python train.py --num_hidden_layers=22 --hidden_size=384 --num_attention_heads=3 --num_key_value_heads=1 --head_dim=128 --intermediate_size=1024 --vocab_size=8192 --hidden_act="swiglu" --norm="rmsnorm" --norm_place="pre" --norm_eps=1e-06 --positions="learned+rope" --rope_theta=10000.0 --rope_fraction=1.0 --qk_norm=false --attn_scale=0.0884 --bias="none" --tie_word_embeddings=false --parallel_block=false --init="normal" --init_std_qkv=0.0341 --init_std_o=0.0 --init_std_up=0.0341 --init_std_down=0.0 --optimizer="adamw" --learning_rate=0.000968 --beta1=0.9 --beta2=0.95 --weight_decay=0.083 --lr_head=0.00466 --max_grad_norm=1.0 --warmup_steps=525 --schedule="wsd" --decay_fraction=0.911 --decay_shape="linear" --final_lr_fraction=0.0 --batch_tokens=65536 --max_seq_len=1024 --doc_mask=false --train_tokens=774400000 --max_steps=11817 --dataset="wikipedia_en"
MLP neurons of a small language model. Each row is named by its layer, matrix (gate and up: input weights) and neuron, and shows model dimensions 80-335. Each number is 128 + 32 x the weight over its row's rms, rounded and kept within 0 to 255. Numbers have three digits each. A neuron's up and down rows have the sign that makes its largest values positive.
Before each neuron's rows, "fires after" lists the tokens most often just before its 100 highest values on Wikipedia text that the model never trained on.

fires after: " in", "In", " In", " the", " and", "7"
L7.gate720:107128078103119151129105166119115153079148168167120193132138089137129157102104123185150204206132165074079123092124132171118100101121159161151150106129123141092130152053102183134092098138106071095092206098098152101174097140171093105142098122097080166076127126147117124124132161164120133082177104087172140120065149136129132148136126125134113171118110102168142187189131138168120113134121096135136131103169051133095115147132122146080110129143069078154163081113103112108146124134133109160143119147155092161123097146180111124111143074149067132118146155178162116092157112110198157094091165113072083116136122171151090156050102145132113104185073097148058114113108112160128079175080112104113132085129142144065078143129084100137123156158173090129152174108091174139104157184115124
L7.up720:152104140161118102103118085109094118122174189167120172130135133176162177114143131122096163104137145152116126128119086134120165110059151172087145088187119093127117121062084074139152109070152163085137109117126108122192100115132087187122164145106176144088185093170163133146095091125151105109112141139138095095151143124149110140140092173146126145113076178089110101150099126114112100149185121160111115113139114157074087133096134089137090176126107112103114170143135113182089153168110129140122121150122120135086124127138119127178082131151156066128142125155145171089128069102153128080103128141175127092178108126122111118102128114125172089108126107066145088140057146042168147134116159188122117127115152105107146126169166166078049160157104130240198150108095113130132147166165087

fires after: " |", "---|---|---|---|", "|---|---|---|"
L15.gate963:143088101152153156153069110088110107074098040107167145133141134114125119154096061117125181135147174140082119164117129164133146135110113154153105105098075100155097132168112123163158127074129107041158104113129090143153114089187167110113123157133140134114182102128113112069168119178086103114190133106117197131148152117138054125110123163180132127123067084112122128108097088078158108097128115148085175090092080124100130135139079149102055113110135101193107184112098148117170109125166112158074118152172117115130069118138095125146067096098177078114111079166155108101080119153162182118162123107120179153135149100107139113106144068113182153133115138088133112055130121083184149100146125087111096138157138119131177105139120194115130135169156124133117117123137105140131119102141131
L15.up963:093107129122111042152091172144069099092114199194128102112148145107116103103129071096074097156155149154071152103112108130140085120154129124113097135122145165131124063100168079092099186156119146147172132121133088143103094120127148110131108097076105150085121121110164084114150160097114164159130057134109081128160098142101190172104134117124081104128167185096124125133118108129124149127099183089158136101120178143109146143151143092126132143074082153132181130163058145142192147104151141099106116098164126111151155161121132115098092147152119113149145117152195147129123106137135141092051132163157166164056084200087124141137101198155165124133148143156133166096129130094096138161102104172119083146119140136144096107143080124164068077098121088176078132165028105158179150187134141

fires after: "9", " ", "1", "0", "8"
L7.gate875:118111082120170166120150137092129137180145086119140175127185164144098112132091160113168112169104162135108142142132147078142122136051113100074084198080118069063142136138070154127146109071114082125136107131145167126161186071106119147104157125110076126140105056129112119112080132121108144147120173051147109125136143080156118154198131142129117163133085134125155147138083177140159093118138060145125103119163133111100140134144153122138155089111097122140121150178108117121155085137128124157185126110056073172138110109129169121105144111060104128190125095159097131068128141167115148088083140099132135185102082115068143153124153118147172095135079137137132126102135134210102096145140126109164082104127122159162134132136138120148141154140136108219142124133107110195135067137127126
L7.up875:126094074197127179120105123135137097208101114153074086142111083171168157092158136086134118151126102126149103154175132103110142125154137094084113175185135079154155137132075127167159127109111131133128113119100130123044144144133111185109111163171107155132123095130124143136147147129181156108189107132157088159077110135088135155102102106138153181205159104107130104068116067175157103126075090110180093152181188142093079118130153119111162132119084070093111169146091185136124088133112125144138149095087137119122101176162084106176087115103050122174151135152105194100111124142149104160178072109106156162086135173106089137167169192091130127146108159194152130107132105128077171158035102151072060139133132164132122146144142093111138167137168092172122133128164111084138121169144097

fires after: " ", "1", "2", "\n", " (", "4"
L15.gate532:119126157122090141072103097133106107138136113164120122134124076114190121125120161141082100127111153132110104150132124124082142085088169098112087110161170073135154136153131106097106062136069221168153222125157079116089177115113116160111095142163131171087123170156151130147163103117119136163146108162123133133153109130105096079138130094107137113096135141146128144100051125090130100177127116123203089121132131100095109121108144109092112136171181164123151100100206089092062140141063175198120174130141139109164145214164221147124116118140130054167163101119098103118172154097123178145094074156137155100143113095091134092106090139133156099191180111128109101116165163099132145138130189107143084098068127172101128142137171068134124097114147091125118217128096111104127193135109108
L15.up532:130182158119141162141094140134175164099092096109118103116114125145146167163094149120164158133085138092194146154142120121127189123092210173129158120140122107157115105185106130142192101051088121108136186144154112107129224138127151092135108088145072154085141122109147129157135109173076134160133161156134091087137134077129117173146138196110153145112165123111115187091097141104102153128143150168122145119111083130163165138095121124146100089130121150147166119164191124207151123143133171095067092124127177116173081137150162118191111145070079140122152092214111118122112106124075109122133162159102132141134180178115175105124124074113109143192126140131176089110152141085180094074106118102154089146147152112104098158127104132056150102152152124161130110093125033131159100124147135

fires after: "2", "′", "3", "0", "6"
L2.gate562:127125075131121126140108136133139061131106143152103149116111124141099181134070139112105120089163094142110145133106127121102139144201129155169037195136134130103143180152139189152147143178137086100062204098126116146147163137103166098077104178125152136117094104162098165138139100182171127148147146085158120111168078092104106122111144080143140116121066159100124074117136166153176098100135147115116138129165119120090145150106081107114083111079101153146165160128166141135097129116154103153135095156138096158139130132116156171113114212100186150137114128103158145140149104151109137187147169164109098163102119162109161133176158087082092168147112166158121141140120132165108110130148118161084122082130100103072113178025123192162087143140087077154102156180137123163146128115175072
L2.up562:095122158095093056124078124152150174142070188096124114129109146135163138084131098156135139120128125187123138171062111093167044072091075124130139100102133132120107139126146111149074121130060205111143167084121169163094141150142178157183076109142125127120182150134131118123111131127094148103098113188162162133107085142130137157139114096114130154104098091150157195113139109093099192152116153103098186120115111121166122097146145161132106126171160129180131175119087137017153154068127145131176130150084217085114179092169100117149141133152115139088165152114188074159124124142166110113187109099110163131140170193123170073074087131119141141106111123121183120118097137087112181126155125139128118142094193121133159140144166141081112139142159127037174154151155063158154136125120137

fires after: " (", "-", " \"", " on"
L12.gate535:165129099118111129126128110127068123145187097147165158104136117161146114164127151150125156190147138071152120114138175103123104126175081130156122102129124117165073156138096074141107165094113139160168171152119144078081101195071061121129168121132138167117125093145062110141140121193156153136141110158195071154138181140156120112132115104106161187203079108098116186149154139171150141154132168089143152115158077141133089125111102083112161128112190132130138120069143105149132049081151136162165169150213092068098132119160101119167173089077096150132141110133160142150197094118125131108153123084116129092087136157092134154103124070131123113067143127134111140172135135181133104097062114104144103132162114203154161144146127160118114087159137140132055082124142120120161152117126124
L12.up535:112207164070149128169086092148115148158178049157084204151153183135126110140131211119195189143183173139070129145119120114058120156140124132111137138122125107103149111163102127112161101193139132098105121168127163096141133123135182146192132108100105102144113109137115131113112045148166129144129189157093116197102167111133112161124153150095167156149141074090094146071084131092121136097095119113110105106108126104175164202099134104131137138083098103173082169144119119096102153187111107118107143142122163188100125161152133150131082155133067050091115138068117097158086093168157109158096159141120175124128035090140157136099149150052069100105187137167120156153122051084192133122143134119063178105076080155127085100097099149145136177158071139090119127144137125112106115099107087

fires after: "2", "1", " professional", "."
L8.gate1007:202142087142162131128121139112132152164132115114121173134155188142140124086079078152099142147209124127167145144143101081087148094123191096087100128138165110123169139109117170114079115131089124124135140081130134096141112101095118065120117053133092137147139198153117122109109142216145188135117160107114092100110073065117147100109148104099125143062176134147163136091118129059114126200097136141145150138086146158099128138103138085115071157129122163136174113105129122120126100097120122137145138123122149090086096149179168133071089145104100085124125069109188186169173115082102131116165128156117137127130114117193077063160099158148126140086125103129079126158155160107136179125101135073140141176116101125158103106141164089063135139196182097144131142117158124136114115162099083
L8.up1007:165094120143136139156045123148207143122072186147094185121169122134142118149106074136090172110126103112111158141081103120172119137129150128147169088113164110131110138095140181108104063105067115131105216143119116147086198142093187163133090172092140107130118163088092144130103172101122139054132121179137128087113141136106076144060133147085176107092149114070046145136112131085145127126131103116111181143174161120148080124099132124108108106090210138153160134151112175114166148120171117093089121210131155159123117125162118104130094135171133148095103117163141104166109135110193141149154140097129132086186171113177096081129136141155122112178071114073140109100165088134149171156178130170090160118150152167107115179175176118110115183197075100086124094079126141114095084117112139

fires after: " in", "In", " In", "8", "0"
L7.gate357:118087147078083157110146106089093177129092188146144117129105102142138146122133102103186173166115148104111156145167126185109155075205179130081106140143104104079109135096099218144103061096119085128142150105140149118166132156129073121135159137129120140108092143154098079047102142074119102172176138132132095109068133121157174115171165093157136152122126119177141124175182147161076131146109067146122149062187123117113158203162127136062116156157110091139135121157117121152067100151122141150134152190110086115129125101064149109131136086121076137111163171185107120062202111094111145078113166111092077148153120111177139132067110082114154085144119102075114118110087156078147117179087121086194138094115133169058086153136124121158159163140140100115107163144086149205174094159121181
L7.up357:167137124187150132150094121132167098137161133170093119138133123144136131133142155130134144090115130119114138139094136100135123088098082185165135078059105120155204095139107103063163122076131187113123143146141088178080107071080080186178131123130148175131163130155164138101119074191118137085152113122093141121170129181091122099173072096088090115106134151140139202116068086140131093121127123160141120112087229106156086132120167095128119129126097109104135134115137093180118176164146070113169144135106110193106136115179102132188097059178124117159148073105185228099128199151151096087110122155104178130119093141118100083077071123079150129194142117105106127148123083138106164123123138159168143154135162077143109122118132117108112136144169152113160150144127100117094186142155133

fires after: "1", "2", "0", "′", "4"
L2.gate133:101086099108200046122039108076160144136093102139080143100126123152151155105160190128068138096116157141131074131151127106151151129101163142121117093125195135100090093160137173128128172221106145126097133133126147150122120184108146112085124125136155048102165141142108042160168088119129159129126106118173154146147066112124158138104188114145075133129175141130095187094118148135133114122162143095121151135170103080118097143177181164130102117113139076139112175102154180183112072117081133103109156157086129107067184123066122148159121212108126094115148119103112099138146147091115047179141113128158121152175134152130121104187206155170118120114117129078121128087150120087131035103134160117150081088129135219090087140145172115130140178111138134103098178120165136075112132104145124
L2.up133:163141152088098074129117127191098151160118154086139152099153182165104140084133099118130144161114151107077121118160093063156084138102071165142141106041138148115165161125117229083140087208130157098128135056129088105120098082153160145120134154127194138127116130067070055105147162190087109109160149208167159175096094080154124130110140129121142124164117120168112137130119124126135159126083148140171133106119164069141140129141142178109117109070139099112159133176096108143108145118148195128142104117126133129117160137107118113124151147146082093081157100183138085137088105135121135118190125143162147086134118130125100123108172113060171136114088149193095135101083107148129138069145160111143152082090137142177108125237145092117093157154193114104088134148143149107167154093084034

fires after: "\n", "==", " |"
L13.gate507:114128107085146154132107160113141123154147049170068120151151068128106145180132176154152164180140127107156110137110104154051098123224170151154140125076155077115127117088082150153163101074138138130137047191153158130155161077105132111099111099133119161063166139105113089101111088139178122183128194058087154160109118121114096115120160179093125163110095164124121130079146140147130083168142125130140122117151136140123103112141147118068119164096157120131130160113124134170160120149144109125101072161096099137087144101098122122154112103125118116165193125169146074059116131165151164094142172114171164088143137124168140085129097085111106169137100082118124094141138149141162162163031159083118070114124126104097133082103064170125179153131103082172153135126127119152137117085154097
L13.up507:114200128100118116132097119165133139138127129158090110094149101132111098118119129064104184192137120132162133134134123170162098140112120124133093145068127184178112139163176153068145125137057202116155169154136107178225085128093148160149146144071144103156115141120133084097121077187169142108152060139117133086171133106174107126106119160136132124135108159053078087116068142104109098186161182099106161167090175160124184162089164138116138088132118129123174156116094106130087211133152127132142099141105127143183053082136089124153123138122192126120097113144116151188111164129142139093078103146133102142134098184104149080119183163114107141088082148173175146044127117183091130142147138095091159186127142147127110110119121154102141140084128140104133097141106089146084133169132109

fires after: "1", "3", "8", "6", "0"
L7.gate687:116111145184111094106161092113114150125121162098106112114151148140128099105096180120138121154166176148057115169107119136109158076197119126101141117200166150122101133129115175114156095115101110102119148132132117102169162080134146143072147136122143118085098071162149092113068134125161173160105102116115088084122144176128135176173103104117159146144112119144160157116159185090108038133141055111088115045186124148085062125104160144113129111120087111160124168111106098105116139140165071121129124186156144133130149082103078034119141063100127072097225099104127124116189166131098159073067096157136141160067169093098130146103108144171115107113132089090058145160094157167175122155097128137092083133113167100107103127094112146114147128188169107152138142161116167143094154136134160
L7.up687:057121115132187152087122117047145087137157156160109119163137090167151103106176158132115156151134103133160131135153150112121108063145188125118147107175071097107159075075085082110125109101142068132132121166142092111087147121169074118122173111140145171103225119116149118141060018057138087144082128067081132115118113159138118095171074135131142118156140113104100164073136124147075056063148132113146163106117143184140133130103091060129107100166105129127142190087152132120176146135113139153125117134075122116145132160152088172164125122054195165135144115109170083136112130094123143168136203138078173167177167076159103117099106123120138090147106137131106139113152113115168183142105163096171161171105145135122168115117120163133116157165149085126137131148166193141124167158084098

fires after: " ", ".", "8", "9", "0", ","
L2.gate103:144080106124111153164155086092075138104158181143151186141149153114133201143100119164115124144129131067140071120115146121101121069120142147126086151141127109191132120130102214148139113069129132143158122172110168131146138085126113157154141132123086144094084058155100168078094123132137166112177096091190094138133143108087135136137183070137153123106142128167112125130132164157124049152179074132110122134138109156080108118101136175125051157118113112151194095185058067155137066184160138131104126169151105141143097133098165138070131107107104119159176139120139107087174155086124224070093144173149136087111094092121123131115130112113153152153104139159133124140102123161185088173124100121147136166116093142083121150132059090189109127149130057135128179115111093147180108113129115
L2.up103:204126092111136125064115127212104119098150134096149074148113118144107122132102139107136109110151109103121167131150123117147109191094152099169119170147130031104134096136100113122114120125143079118101086144129164111152127204123108092114130094087124120163178089150128090120145144128128123100132088171109169088122074162135137128097128090114139184110132126116226100124101124152117099134125081090063078141102124119088168192088138119156125141084138110134114108157151125173095183114103128137116204148148118130122110115112089161176169184037090201167164136152106136143145165141114089147102113176123193117082066183119079146111179132116106147106183101086110139124162118132126140119056175096199141151118152174146078153118144119104131100149109123150094085137133119163160186206145079

fires after: " |", " and"
L12.gate670:124115070138133162204154201066115142166131091138095181090079094101133168157130116120117140140105155133109138155131121148060095147154124164111110150092102229121116159156045146132050128119124165119130132108132074101132141126163098137132147207081067126098117179106087112123148099160092134121147138103145137144127182115116110133083127122148150134138060155104136131115101056098137125130129118165157170101126108146109074155176155096150102170092118110078115190100195080104157100104135187148111138143140133143182129101119099169137079132105121116144126114109125089130089160080145138151197114164181139111085149101144199138094160116086101121120095127132154098116143140117109161066106146148142143110179048121184097112098082135139137177178119104137130161203194120159176093105122151
L12.up670:145128066186145151159097099190186139146066152188100086124149142144167119077152089123094084102153111154143091103127084130166133182126129127077054113154132150095135123153081146166135193154129143144121156114195141177131178122088172136124193144137101105095126068168180104141092165152075141094156162171119169203097097114160119133125143098115065123078153148144168165135172147097100154104124111184081100125123124121067120137087083162112125140114130133146065140167157180110165126165162160136128125120106128126169139153071110148091176157132140101080063124103136164112153150099075131139131140136100140118134110164115162058092127207128105115114090163130200079131092073154137123099144129153149098144129160078153071155116102104155130098145169104113197142154103154104121145166137108

fires after: " ", " (", "2", " |"
L12.gate859:126137079124181181164106095161099092117100160152140147136175172111142149195125162122131180158137142107121135087137150129081083120132208078129096105101089167178115132101124119160108143124114149092186103169119131113123141111118095097158162132039093167126080107141046199074097142133127139132113119090119105164119135166117121108097153073139149145162112112110080152106109085176130114156127144099113187106195106160169137130166055146113025143109130086135144076124119157110106108142115126153124133159142146144107116153083122141094118156113138158102105148119065114124163140091203141133157126118213141119127118173145137184166128100160160139098151113141135172115156083142120126171092117094082193104147158154078105162145135133131138124129097000147138104090097081122099122076131141
L12.up859:115113116103147161108104100178135122129070109106144083155119113118144109147117186089187152128192082116083140134173089141104120160172115086099093114137144143112154133124171167103127120138155127077154142163105171122069078080082161121115064083140138129126192131123145133167143092087142091110083098122102136155157166084097103182118124077174152119116142078100106126103100080150120185137157178076159157132149184084226123124094171089106138120151122109153057170073105123124113133175115096121078108111100167093123095165154072170112099125140138119100084138147146113121113158163137105161107181095096112107141069107151105146129089158124172108113157158150118125142175144106086149128126125097097110084130175146160094117134157139092163126127209137133194086165147074087094133083143096

fires after: " ", " ("
L15.gate517:105128122134116160075121150134107122089149113160141118162198091119132096156155121119145181105158166100085129096084125161083153149117132108165048165123180150098087114110115116130129139130130130109160145153122124115164159172139133129147109161090135131109158127128063137090184099114124123120149139050118080107102119098190129092086066127073178211110099142054177197139113114145171140138131129097165121115157095124129134213167118071097125121150081146121153125166168146173140104100198149153126030116123089162126105149152075136155122122068072152102134130169102148102111137100139183123111145093151125164151146145130052171175146140061147156153058152127179095129161122143082149163106169058132158154150157151175115142151136169061144046133115064090107128166049078140175155161108120
L15.up517:173100159123153127137082118108101105188173135160158092122084103147118154149081151125168176155126142111105119125178109168060106161153088119082124136114165136150143103145081112130115104117129137139148121106138079177069164110094181097098097158063161164137122139112153130045100126148143169125152157142109080135169195121128188167159139148135141127106129116092128106137127131145150149092108077114113133133154150138133125074103119115102119131176172072122130153109078120149165139104067133133121146114155084149081103134161051156140194137102161079125133090120124135202101150155152107109196190120115104094109166141117160121094161197112133147117142087156158195149087120084109163143126058163113119096157153126159142180069124177070138187172124111073133163134138178128183090167106132

fires after: "2", "1", "0", "4", "9", "5"
L2.gate329:124100118152141132101096122132153087120161176117117109101170117132124088127062136136080135138121155094112119162143121100081182121148096130129104117182145100105116111094066169120088062156106093124127144118136114139137171147128158160091089156117164130140093091154102147157122162140104202108181132097160093075096133119154106139135175074158144142131144118114154142146064144141147138154113101137177112152142127196140110139144110127117136109120129127142186154181107150159092082176141101174102121098116127105142113076143098091181124126117151128123209102078115094076154168084088155036103121170103168147106108101097127146112111160092159097165131145081137117186136124127135131196179124122129092144095141122105127189077171128171113091152156121199134166130106160160139145081145132
L2.up329:121108102158085142105095126163133126107136108144114171152134092171205102156101085098128126108175177124124132111088055107133131103044072167134105117096123089158125198102177141177136106104137140132107147063176148115088173168074191158113088171176089107109142148165150076124136128143119067068144106169153170103164156140150103104115107129123118203098108108136140135175092151130148088145136137143165123104110115115136120108154110134037109070157156147144153122164152157173090091128065101122159093056141096097166140127081107149122124206081137034181175109125122038100169095136135119170067181142147128109190159141107112105169128128110131106158124114076159128120132122105149111153068128137132146118108093118206148181163187137148142150110148122124165127132103051160126081136127114

fires after: "\n", "2", "1", "===", "0"
L2.gate584:145193089162122103142094087171132119126143140116122122133171108162100144072140128178086214120236107108082171096083151080112138081108147149136128165084166115145140143085157105177108178100144144078119142079160164134072143116126106127126129161110122168110137152147117135157144155121132152153161124088109125100079137058108142099158122093137168166143115150141143161134152146146190098103155192165181174160114159192120101154155153114147135171137108074159127122145130097099115124122175146090113087129145090125152074191194138146093100182107118124093139116110168123101160128160109070119135200130091150160116094123123148149088172146088080145105068123181181152126096119184101179082160196150107125116147152150111196159120111179150162168183146130145112117156107147168160156104048058
L2.up584:117172171122136100125119081219122144139159158107113120170149138111172069126110100116164175118165108142130122131150061142168100089164111206103123111168105101146113046137158092143122132118145155116139142102116068143125111148130120205101086139126078117118184071135174135172128105184162111078135159144169082157118122153135119144112073117106139107123110121159117110100120146138096155177125115169115144116183093156114160138168109142032145168128115124093124100151088140182061109154097139144100145155153163172152185118125159114105102099164153093054152148151044172112087088128149138107187130088159109107123155171186133103157169133120125090084124163115139119103121085156095109139127132125188205080095144109129148129182104150101077142139207076110105139123114138118112028015092059

fires after: "6", "7", "5", "4", "3", "8"
L6.gate219:129134083126110117152112113149102079087150161100157156152151140124089139104080150180164177108166162137152103146162147134109098083227171133181081171161120081097146233057230201118100137143136081094103118089152093128147090075134113134131142137111130115151092092120111123093106171125157136119096155092194148122166125184120117185153104085115147171110116169109179107138157119141118132137174185127118115138145142098089067107147181169128149107125105177121083109141134133087123071127143119148127120135141123153094118154159111149053135147175136137200116124078150125087131083179105139144151109145151131219101152103116090109130102114026104178182152122179109029156108145170123100126133135099143133126181108167100061113110144118168130144164126143177098144150119108134120131123166135
L6.up219:153117096125159140071106106139146054106130093137104138198152102129064075095138158163149173045141149141148145087118127061177173133147101155159136114119149156178128117115157117138084211148169101147093115070142144114174102170120165156158137133116137095125152105068163136119147144119154145138119117120104168124117155150128117131128157106166114168127106164178176136198119135140155169087151130156124130142121079083100164127114176108155148182104199177167098111087148109109151177146051098127133113089109125137129128135180147127137136148152144083075102113112155132104120085131091149118076122116153128151170173035140122090085135185099171167101141157125117144139131128131127118082116118079145162066185110127208126098128157197158126102111122118145111115137148110137190099154115155

fires after: "0", "°", "2", "′", "+", "3"
L2.gate539:085173138112129106108133121151170123153124168072110155154153112094167174124055160107167211163145162143189142120126160120136051119170151112158162159106103116103116145086116157144094156220107188125101174072107137153126135133140136144164078054124134150111078158114068112161115163123174160091118135147173163145106055049142160149128207073119142071142105072136150137103141132135156167111135160162161203141160079135149118120153112132087088163117110103129182142185126083090184185113146153109110130172145129153097124165130103138090122177131120168152112096055180107144159161185169095154118109144159128114075195193159121140141055153102140115155124109098092155110082121143112097149108102149125155114128115152096123155128131129137131114142093161100163106177138105127151119169122130
L2.up539:133038115093141045147134169101185146131151110093140148152102174152104103102038111081079103108149138147148156130138144115185153117092078120150146079159114139147153091153143141101140099140078141129125162115084093135156144158041179112116090165103129126131094140117130162105116121166131134088116075145085099091134077136138133162162095123102114130196115126070145153114138113165139130054102091125130152184130125100135176121103098127150124143140161121146114149062089123103161140120114090143182147133140111109061186103124126164142125162109096083151184152112170120199179101099155103099110086105086229171122134158118098133125151067123142155125098124140144130147135114131141153095117128118132134141114189142170109090128135121113095110140108144151227147159119100198170092124139158

fires after: " |", "2", "1", " ", "0", "7"
L13.gate228:129113153097106124139136133079116159129150091107110144143151081213171138149101150128074154115177139130119183149133164121105090093137164079128089149057092129102141099118084151120147081075151185110149170187138072099074143102111102092051136135097075148157183141169122030064162081149147152163149130052105130150112154160095110115167119141144101109078091065059120072120129098165154111225098128134141146110068169099172128126087137133078110152093132060152111130174109143122069101144098090080141108137116137118114138112074160120154087105121130095151143117116143079119096156103117176125108169120151136123105125132144140126126149155087153141117086141117189099084090091163141148174137111052088123129102163112103136100083101174111143163160127079124145147169166113133125125125196120
L13.up228:110112126115109115122106153145172175146180146132158097103174082176123097136123168133118140133181056155105128164108112196176119108069185106123163083140122093176147158091162138109116139128092097125091184175149142084138132141119129145113072097144055123107152122161137050124128080193155142127173147077150109086138136110094187114111147098176096098082149164109138127169140132186158120184037149144181133105112147126100171100117115135128153127114139159145111046096138085190111148165126122129130118112126090183148078141096098134089153102137107143166183182146160095160101114075143166061159153130156173104143037176137103077108136179097123087129113149084122107078140137106114099129104108089170123131108128126119104145136109150118174095132107069121132094082120100069117122102160131

fires after: "2", "1", " was"
L7.gate778:139053121144190114158085123114131164109166105107108138098129167172185169119101122117067118159103121151115066136115124105065134142122089111138175118114108091094115162116059148137115041181014091185159125162133135084096170065139175134147138142103082130147076151113113094113120164110129195067099164132138133113149111160065137129155153116130180079142170110170161100116129154118077057167109142139147095074132088121163133167135113133110088100151132121163138145124093118068129106156090092164161118138086086072156152121129121109120065112081101149139184132133132145112114190045072097139108146144110136143150101065124138103152133141151118175184106104163132137166096113138134072145114117166132135111142102157116117170126082176185142091072112125152181173120175099116078131081111087
L7.up778:167158155125109095078086123102192147130140148095134131135086161095105145139136155075088132130181168178200140149124111197117125152108155135138157083155145102130108100122169141102114116108122198144079157111121133158139170176141132112159142163121126049143064138086176081172108109152123066170094125138126100079144091091194135140104200133140108108118138162159136149122101069102135095132181167197048151135089128104126126144123091142071068124132161139153118124098129146149135074094162113123060137089090103079091086155113157107090158163116064042113081106111167071149099075119147039135110150161110118199132137111127109132141083146119100111117140143104060117144110130148144165075139110122154123149135148110159144122102055094079120149117092123173128147162109097161132174042131140

fires after: "2", "0", "du", "pi"
L8.gate959:109118125180086143103197167108172078159138146116101153129139129138127044121128092079094216179151112135123130145134088086043141127151107170174123099142111148127134169111087085155063130189149133054097152120128134188110102151172169099113143179123186082120092084120129116119070124062123148133158081118122156148147096153138132180109087115166157118131170065164114124154165117148129144089149115143089132108125033164092118158165068047118137113099108140118146118115166075170119173115100103141123053143125178143173154153116115117074128156106163130174132153116098087064164112112145109102136159140141162174093125086084138108090166157150162149158106082149129065145073117061104150100136162148104147069146060148138114116098178159115076114113181110151101112212119194198104149168130130
L8.up959:078182160092093112079156158079158115170090109135116105130108100114119132186110129111156175150104105119123134125081097113118119138123091109040152126148162080130158143103106152167131084164088129117130123113125112127130115137155092152131037079112087102120113136065081150074141179138122069102155086162145148094092150137134123181176055059080104190111096159118201099136138132116139103121157100128188126111134134140080138146210134139105146068123133135129145146109176129163146064085160149119151072132109159107114163038146072088137103130141132160169142199226154113126146127129102115122081135060097161137164141145154136107088159110128112135111093107130135104174092176144106129151049113144140162140099132148139087190146160118122131173127127107073169164123163189107201080203071167

fires after: "1", "-", "2", " "
L7.gate142:100124131122119131141153132200166156104133117124191123121199115212112118126128203124176178164156141126167191144167132113099130113146118132186150159136140157119110168136158214177070147157118142114093127117109147153153118175154170118124089124061085183151143145115109096100103067038135139088175141144154102194104082152139114158130117120167116151151098111043145145140163170126073079112118086129122069101168131136133134167137131166108162149149116145149165070156093099173130125123124129144106085167129101135138121081120137117050115133109120157133165160103125057144145158112170121128071160105181153128138109159142071171136152090160109130159083083186151132077095124150068139146091140119100178128127104199043045160098099142140131152175117098119147132149131101099155162127180104
L7.up142:105136130103184118109093133095167147052143132156148040153140146210117128092178092167111159120098165134141145179200159177113080122127140098091101123105154155095140167158082098140176101133094159097152097074085130080017165154121124110120103129101121165165146164117101170119154101081080123077159116103142160194117084103111214173154135085096146102165080140134177103092156143133143093139126150131120095130142166156141142124164098157140086044172094070120152120160140173151093155126079177185162165092140120157110149132120160124120086130110070160110096134156111148129164053122138126122180119197125170142123112162113116151138114063139110181174144095143165138098106132139128179076087130137188126144141121113151134145099114114102123132126112132142147159093131115128122154143120083

fires after: "1", "2", "0", " in", " the"
L15.gate896:148152092076167123085057126126125103114095156117107111130076198178157143157147091138092209139168143088154176169205138165167147144087098190090116147134085132123095216095113092064092090099151089080101099081120106157133138180149074084115158109143140134111154155108101131135201124110118172148162125126094198191103128170083136171155051130080149126151126162198085136156118161135136133140090087135180134105162134112069102119148148124138073099142231153156147182110166120140108078065089174141086127167088112139166116130115212112138105162148136089116136181166148064120154181104155142115122163146130106128169074132152113139096139118171115121107132142090145126118109112176109124046063104060119147113134142121057151091149136078171110096143126105065146126093104089117106110063114178
L15.up896:154147193122146138151132163166094124115132110160131175064145108181131146112137142118132129146121131070126103142183144147087118190109171083126159111150200137132070148064125119168058155112143149160117196098169134120178119123093152113150101181174106159125078086123094156111147121158129087123145106183131154158138121099101117156110188140172131121170152140148109115166124125126147091184162162195137147126120092119153148151128085109135114058163111147113171153136158156163142155167141173128093068150103100087138092129195130106094139117111161089093148067156205084099148163123138098143148114103120095074170121155122197113119072151155117124150119166113109104177104127118111137148109106082092135096095106115131142200123136143094153147116097126130124144118168091084119092069178109

fires after: "1", "9", "7", "8", "4", "0"
L8.gate917:111105067100130144156129106112117127175123111121182138140175126120109145160101130206139096155167094111098122123155119160147165116152107132109091167122140095079139100119122191130162111125120111123117100150094182118173120202071107081166108144080107136158052157147108082098122127072121078088148166086112100181111118127157133152102171119159103175154114148146181140168167160138133108164122090142105103133169081144049158160099078134092124170135136129119133177096151124140115123107106190095122083119118069185108131157136150151113210145146135166106097097096133119089164165146115174115109166162126137124107136145169132113160099087106151129083117142159104145129078147113182063100088161115102091087103103133098098153104114080042110180147126125134104174124100210233138136148113107
L8.up917:147159131129165053095141117102134125104109106111122169108147101076046225142177156106098129146093145163142073120166161130120119131077168147090132070142152126136121086189055114034143118171161140128142073119136144147102127108132104131131129116115124176163129144111203148149119109146127141115149181108113126117188125120144104117082056101142102131128062179168121115101123114088115091092135096110115162158090158108090112121108125155127104090182174188141123068143166129178135173185126076115126098064053128105159120141111105136127157128131165179159146081152176123101112109101156118118162102065148148092089110137136079105123088113135105088150104158135162135073084104132139168076133104130113115085210136099186108120211138137100121133105076112137128102150125118134070173186094128